From a checkpoint of a small transformer trained on Wikipedia: no biases in attention or MLP.
MLP neurons of a small language model. Each row is named by its layer, matrix (gate and up: input weights) and neuron, and shows model dimensions 0-159. Each number is 500 + 40 x the weight over its row's rms, rounded and kept within 0 to 999. Numbers have three digits each. A neuron's up and down rows have the sign that makes its largest values positive.
Before each neuron's rows, "fires in" lists the words (lower case) most often at its 100 highest values on Wikipedia text that the model never trained on; "fires after" lists the tokens most often just before its 100 highest values on Wikipedia text that the model never trained on.

fires in: "in", "within", "near", "along"
fires after: "-", "\n", " with", " (", " n", " al"
L10.gate294:469506554435526462504467525498512436512453460477491518591517450520428465460439519527644521466411519476508449568487492452507544517520474473523497459493422520534496516493511447461487480512462535492533541534432496564464527482508481403503445507491452501478419530415494570458454546497459537494543511408509518502494473450465495414425488526444488491496559430447525522451443561527496515467527528510510527469496525490523509530528516454546475489506468467462418505517533460450457489516462482
L10.up294:555446549521490561436493561500482537446489533581441493479563481502537497541495525468479425516475471559431576527532434515493501532515468525466439510521541467462525615489527411474490517461461522485552512483462469477448507475579593457478483498521499565523414469492516533498483548496583500493538459508509562490507427449585491522520543529531428513460465486524525508432511493513525533498584500552510503482487541613453527491460411491495489475518547500502487484524522510473464462527470500

fires in: "france", "england", "canada", "germany", "sweden"
fires after: " Fran", " Eng", " Can", " German", "ed", " Euro"
L5.gate55:470488453572550463510483470467513457513512427473460480497493510576478508557430440541515461460467449511449534489473574473489462509525477497478576531430495500434335466490492546494558541414490492515499503479528509467500459547520462484519506462566481486489479439567494494463518530495425525497492475440532569544470475487485437471437511480566491525507472478513529499481491530466513527460499451525466484530591498471526508515577555494511430591480504453410464468513488441439541473471515486
L5.up55:526565558537563536491459489469527550505470452477494493547476521540497409529540454483462538531522499521535473566511516446502519524478491510540471480577482487545468461446438479468501507515463534510443444544540600508449498473473477523445484525511537439490500497510386561444575519495567530444487485474518522511503473501454509503445446563539508493489524596464491463469488526489614478517528523456515452514545517515497551567524501484511501459512446447444542464642471558507479480509508556

fires in: "new", "final", "quarterfinals", "footballer"
fires after: " f", " a", " the", "f", " ent"
L5.gate233:562533531551523551512468494465504514480556426498491470483525408505382527550552561484530519497467525504552574471519582382525537545506519495508460498475502533516447494507391469511500537545513443441513472510553541518570529564490482495507468517502511470510474503517507506451473479480508502435499523504478581530522497455487462563527483480533408540532465463561512528424524418453569536503530497505473429495569488441590497420562498533495514459484505501519489462503465506468518525503447494
L5.up233:548481507531446454484515488463479498553516445556463513455489516513417510545505582473534452535489582546553485473530531442495556516517541519561555487497545546481482463454500461468501492532565445419485515455487523521534520499492500539498539505526531496534424532531568450576444496479495514461500569532507563511532533473490501497558494478546467500495394473513417509455577422469567500500527465445513478503562516454533509468531473507551611432455519478511503412501538531504473473510556572

fires in: "the", "there"
fires after: ".", "\n"
L6.gate262:495546425502552534512429483472569523451494421513513561460604498476471442575488490504445541499538553516524513401532510543541512486498449515450449480477496514541468505554485482509498454499484521424556543461541524490457495430520484518508500507515500536480452495434427510472446535562515475542582554480488490476475505474508470541444549526423545536567541463417488506563511490499495537486477489468494464481458478589512509496557478471514456471411551527458450448497536492439419479557478513
L6.up262:441507472481524517534470390534532458549498502473492500421486513491507495573445447488500548447533463479480519482429476517520506498593453506441515476505553521469485598524443482538499477425542499444484519459489544530534476563549457529532512434521440528441462489469405542491458501594515524535530557551540518431472461522484527465496499465507474444508500447442517440455504491477486533536574496550494448469487557546512542497534489476514496462508544587524468447506536557490484523477457604

fires in: "early", "late", "gulfstream", "various", "college"
fires after: " e", "st", " l", "ar", " Col"
L5.gate268:454518534451517546518516533513495495514502476495443547391434500516423496495559563547433483546538508496511549512443503526538489577476533575464500501472551501520510504536490469479510465450457510549519476482486425537527486533568505471429521606446389461535513474503467530446513480426539492467483524527495503531530528503492535500459481462533475502540543501446463557474463498465585493525512457510481509474487463507551496460504422509395451502498493576467470566518462482505485627476555473
L5.up268:508487468470370498520508522429510491507552485449566480516512518481519501567521545492523581474540478515544513471456584507544496486466476530485560566562496499516552428514506486475531522491429590531486526530527483473514519550464487474386527510474463502512508473489473540551411524548450527501444527499497422504549533490524511467573563563570489450586465453512488512509493582473496479455511461544517561532483550462567471484548495510555485468458486574521485531545490501512468517588493478

fires in: "was", "later"
fires after: " it", " It", " which", " He", " and"
L4.gate53:653445509453513568572503520511429514492497561494458415494530406565482544484509569544451529566549526498501476498444502447473504470571527540550485526509444468510430436496548489479441521530468483506492462491510497458561488533565483504559458487474517528496509596516531549432474523462533471496428494459472513486550543479474493515472496482466431504507563498444500504544499480478469557521478532543483476462530493521428537455487497507561482417483483500542511501479534435558529516477430528
L4.up53:520495524483464513517584491475536509454505503524552501480564507534455467597560533480499473461546509472514424479482456465494465527554512540562460531506486539511505460542511500517517527530474518477541582463522495518466480476420494612528512486499529517557480477442481548498534513420503522538569464511496479470482609511422529464595494473506578484431397498570503443487504472507418541507483531540432478521520450537454503476446458508459479486453525515534436503512526526498445436445466447

fires in: "community", "city", "centre", "central", "studies"
fires after: " cent", "un", " c", " Cent", " stud"
L2.gate5:451505452499511552477440431464472464450505472494490477525488502495462457469524480502466397498510495497519489477496531477522536601537468466524514512494536539517464420516457622461535465454482508456533467498524462497556421518527535484500481483470572502574488478578529550549431504575500561507488444539427545482537529483529493460491458496534421450550418512589550506508444503487503479479561522548469483538544531565530453462535511494442493514525503506489488527500456626454510523455510532
L2.up5:539577504538490547488462487542556491519564545537543469477493515467538448476484518499456496507529557496528509574551536552507576470522518473574439552554487417472532467520480524519532457532489474481459541494537546503501515461497501601515484509551532554499502554556505539530495444588439553501477550481451537490529446421537498576441486565526502519448495486538535457480499453479548464540522494445447477539440449516543481492492503468450578446549557485500485441428414528522542459495520446

fires in: "england", "candidate", "germany", "alexander", "poland"
fires after: " Eng", " C", " German", "x", " A"
L4.gate149:579446517536505516466514525565534513461497472441516489452536489446541534568481447475522502491482500532496518428528510518542522511564514580516522525566530477457455472507466476481543485522467439464518526479495510481474525563564467546528481452469465474473536500561469509511540461565578493423461515494537518547546454538497457528416506547467509464503525542535484531465449562491571495516456477601484411471444526582540465495571563493552523486573451439473516471459492422521469472581474521
L4.up149:515517524550524581482447537490493474483555542461467504498479469501515467510567420514536459447442421480543463494502502505431514560502512513479464506531493462505490505502500400464590532452517567498460498559423557512460459539548532493548448534536548566490458463467459466431587525499500534529440449414464541487495427539488461534489449483468527472498425527525462516451400497467555503470518509542472525524488499482551535492580549518545510537544501513482483466504557501466455460535422530

fires in: "city", "country", "community", "authority", "ministry", "elevation"
fires after: " c", " count", "un", "or", "ist", "v"
L5.gate178:501555506544516583538523525482606522497586469478464472416508540468510521531536516559468481546541553462461566492526508490539479525523357507515474524509514567475510404515455522490512532476487552506501474506488528563492442499481470515516464468511504481568482491551542492465478546522486476566565475494471502523521439502509503495480499498495419527528553493422517551502370485498477477514519471438448493536581534476453484514477501530431506486546515467446507581563484488529589483514443472
L5.up178:505543468469484510454534500529519510513507466454509429434465590484447478555581555487534495549490533482502514548498437502491473471613478535489439559527568518503477428440411507545493469526460473521537438456514545516493528499491518462398547499537463446538558487514523472489500456550505490465588562535524493484525471516524526473500477547559437481523554418502545527505490506522438533485482520479528558522513522551470437511547550555461542532565524467491544522542425477577556461491538488

fires in: "france", "england", "fire", "females", "italy", "continued"
fires after: " Fran", " f", " Eng", "em", " It"
L4.gate189:493518494515521457439517505500515435503445487479469543478472538519515464540457505530587545479493516512489587491538513512488531505541493454520527500562494500480510439434513541458445543539445504569491497582583589467465519480470469498474527454539495446547499442464499500484517495400457473475463510527506521542575492493471495451483398526476539527517538510487507448443474531446504512511537409465435462537589525420456527593498537483560518553531513414518464515551502501463533511541415511
L4.up189:573496507521432471506463445522522461508527490420568485499492448478477466570511491515532443469494561483479555487503465479542508442523520418562514548552368546459438433532453531479532492437531416498544541550593469460518558545539501465481531454515519504500527546461554477440489560500445535497461533526520516550507513443443483488536510466513528473481494539450518553566468534427448532506504466438519516496514497478544526548564521543558531480527522473435489479451499512440541498522529445

fires in: "october", "december", "november", "september", "april", "july"
fires after: " in", "1", "0", " on", "9"
L5.gate199:437515514532476532451553492399503461479473445503531500542522499459444541512529516471487536539558512527453449513494526501503538540460405557478470528508532494555509465461482581493459560425537452495489524585517502501428510577486515549479484512533459452524493470514485494471574475592508408471522516429510527502492471511533538483470468585490462531460425440466607534415479516497478492428516536521480565554487455555488492536602500542487453453523516524486477514535543508479508508519510480
L5.up199:546480459513533502508606443476470542484503487466528497507527510548448498464413487408473540554507521541515501564487492519533476459465463506545532495510581498556476456478478477473485470503504464487480519467561484493515472476487457468473462452588490456519483534516501442526573522525606420442465561495555443486478482512475560545474488486499432559523508496497457467500496508498430469514523604439431591582498449553489479539552475468537512491488534524510521454428464472526590558499500484

fires in: "it", "you", "cover", "covered"
fires after: ".", " c", " y", " Y", " C"
L5.gate10:513479437541538527479499503487487484472450474514474491524508442553464467510520452447500490438519452475485544514463561519490597473541499454462510466503510504490425534469545530466509542508509537587516513514500482573502498502488462513488393475489507453500485572537446504424588484551478482535540507432524556520501502525473442493474509482506453536469475478505491506400467535524590546482529486529460511514567461548535554552494524570464512530465505492455420459554568459403479528373471467
L5.up10:520437512553569514422569481421560513556527482424442440498526489563521447479511511532522578505436454473547516515519483549471515400513501429475452465548478515430488513542535560515419604465526514489412522513485404547429500523504495505474425512513520530398546494484527453495452502562536492537513510501489555543416522518477479525504499481518504482483532530495490475494471460495546527518538550483506424496483451518505545506512527430460569502475473504460456492465533469449511499506500528

fires in: "born", "named", "award", "education", "bob", "book"
fires after: " b", " n", " B", " E", " A", " a"
L4.gate370:490500508430479490569485538545515507475531479564482479497461466550522470511515430414534515536482485489502552466552562482529527534490516502589546548548410539542475561489465508497439496517483534549513483561531528475500537497625497473562434521464474505422472526494506545457555572463470510492467516475479501529497518499432556516496518499435481533522524522500493528484431493529408460526518526509549537620494508530494458535502521565484472507539504497452475531560487525586523545538421410
L4.up370:544483490481542521451506542492456550517568536516471533461441489450550539533481384520524450642462457507479533481576509449513601489470537585531500532497502503551455522534475479467480547562533496459473458470528479538531510433576552495491433484505555545508518502472507537426510509508529569408467487528503525480511537553512513483515525399462537551465495557450497558399472494505527495488492487532522504491507468521510475525560535452502584536487470521486486473468468541525480468528466471

fires in: "won", "left", "wrote", "reached", "came", "leave"
fires after: " w", " le", " g", "ac", "ro", " c"
L6.gate201:475451467441492551583438486470547493499491447554517511541537480521478463497554505486424475470450485561471395458560500509504501543462503425525578511484481523534438425464501642454516475460471535524594530538593479494485435509577421515509490497428467488478511426501471510487454485454454482517464456458536506506512541458440479550514532473535501525503498494479550555550500517452517521511542532480457544527545486501512476484499552475492464503515486519502479538542515568418532522540557518
L6.up201:485428466447490494577491465483509483514527508583547510515523539529489533487486499506418496502421441570481485533535485578433547517447500493566569468506460473534432442477521579469488477500494530524554478472553459508477480483577408481519459523516460507521539447483467525415434459437478456520436471482568523506532552464426438533474537470513514504504484536434502521549511483473561452525476476501472501492501524477569486526433469436542484490526508539514476541535437518426471466536565580

fires in: "it", "which", "type"
fires after: ".", ",", "y"
L2.gate207:569463474507495537473480505488544506552451475473452477537491460447467561524440569512558477571539477538508520498499535429472585500512491538519549519563431481488518528483485489448518514564488522452505484582526514500493500597533573523483448510559505516474552509459551489465517447489531489535491473478513475476491536543550444476451435564521450440400530458500513493471433501421575455402532479472517564495530499446478532530464499451471409510515478518566443533500480438527537485476469458
L2.up207:527500473437493443486451423489569471477482469514543516441519447484533449502477491439545544459608523517505495456475513529498590448524484549453503456496549518494487432490579561501461494440503514524551415530488573502478454523478534528499473489533475475483516508479490496480483462539489448542582454538459473475387525511519516467506546501398493450474532458489481513516546561469454540493511503572466540488523499516546593530441542533386505492535531502448523483520550503462559495441491497

fires in: "it", "theatre", "natural", "i", "if", "she"
fires after: ".", "\n", " M", " n", " \"", " N"
L6.gate308:519540549542514461559418555547518498527475481496431412528494497502511488517429528403508490426532567600528516496540600450502523574523504547489496517485475573515438586536504535481495534456435482433494471493537532524467504552505537495513470510514477555475460569579381493490488508451467533495521487477587554440517461521512456499511477498555492524472502483496480495467468481494502537489525497466472450510459496523467505520518520504485475540466533540412499495601569445467528442496472485
L6.up308:484486547524448446494430565529551504579491507481432492577478509507503539545387517485474504523519487536522530470561485487521510551494500569463513529498481489506439582586544488460486574414451475462467447412489510474503550567479559537480515551501492513451480546535496517441428541516476565509529482491606525470523491513458432514518512458544556446467511516454496521475480508525527569509464491460493454481435474530513524511442468502459548524468505570396428482516513503470489459499522522

fires in: "it", "history", "life", "income"
fires after: ",", "H", " H", " h", " inc"
L5.gate136:524517443511491546507470480526479414478511401461506451488519448503485443491497494586494492505607508525539547474490528522570551508500493442510464552466431554487449491497540498530484528454465535478439494533474504412478512551483508469529474531551460493510523510528469484484503528456540491573489563467452462497498475542480489443443492456461464520475507575481551507546471472437487560525525463496542458548560473471562519523571480483590429511423522449480453583524505434487540471465419428
L5.up136:524485514477459539474456498551442512513478511514491525499428509453465503561483466492489490544470430446456429528476475505507519456522515488496476531539460504524523511426434491499475515474553518518506516496477567522514463506544522586409474594507556441466533496538495478472577490455512514496514479516548523520504495489491524411500466409561463492487450470545557485418564622508435455524494487502481459479552551436611563533459513492569561491485516457472501545563436476477489538450472502

fires in: "country", "minister", "member", "list", "listed", "register"
fires after: " l", " m", " Min", " reg", " and", "-"
L6.gate196:412501563512482482495447485487510507507487478459493536518489447484497535485486545508514510483438482512521495497485527553465446499555484491549533456419467477433478548423484521490486420468533558454547566473444523554526485556494493453451503401464547470557468573479445436482454449533565511517509582525504497509478542518464549524500468503532534453534508502529482453560531546506478551465476487479550436515494506535516497561510577443466454476484448580449414582472510451419512489502409498
L6.up196:388548501505528491466514552526508489538529507472377523469486529427535531495475546528463471489428513470470485506525510525471502514543487468535525481506475433461534561449505561458452484524455542472496469465482538482578506585524554464463514467441473445524508533502458509511483394524591548461452537525517495516490450480538482494584484513515481431538455462513534489464511555506577515536469481424504431542489506503506529521456582449522454473434470555517454509494461528439599472504483489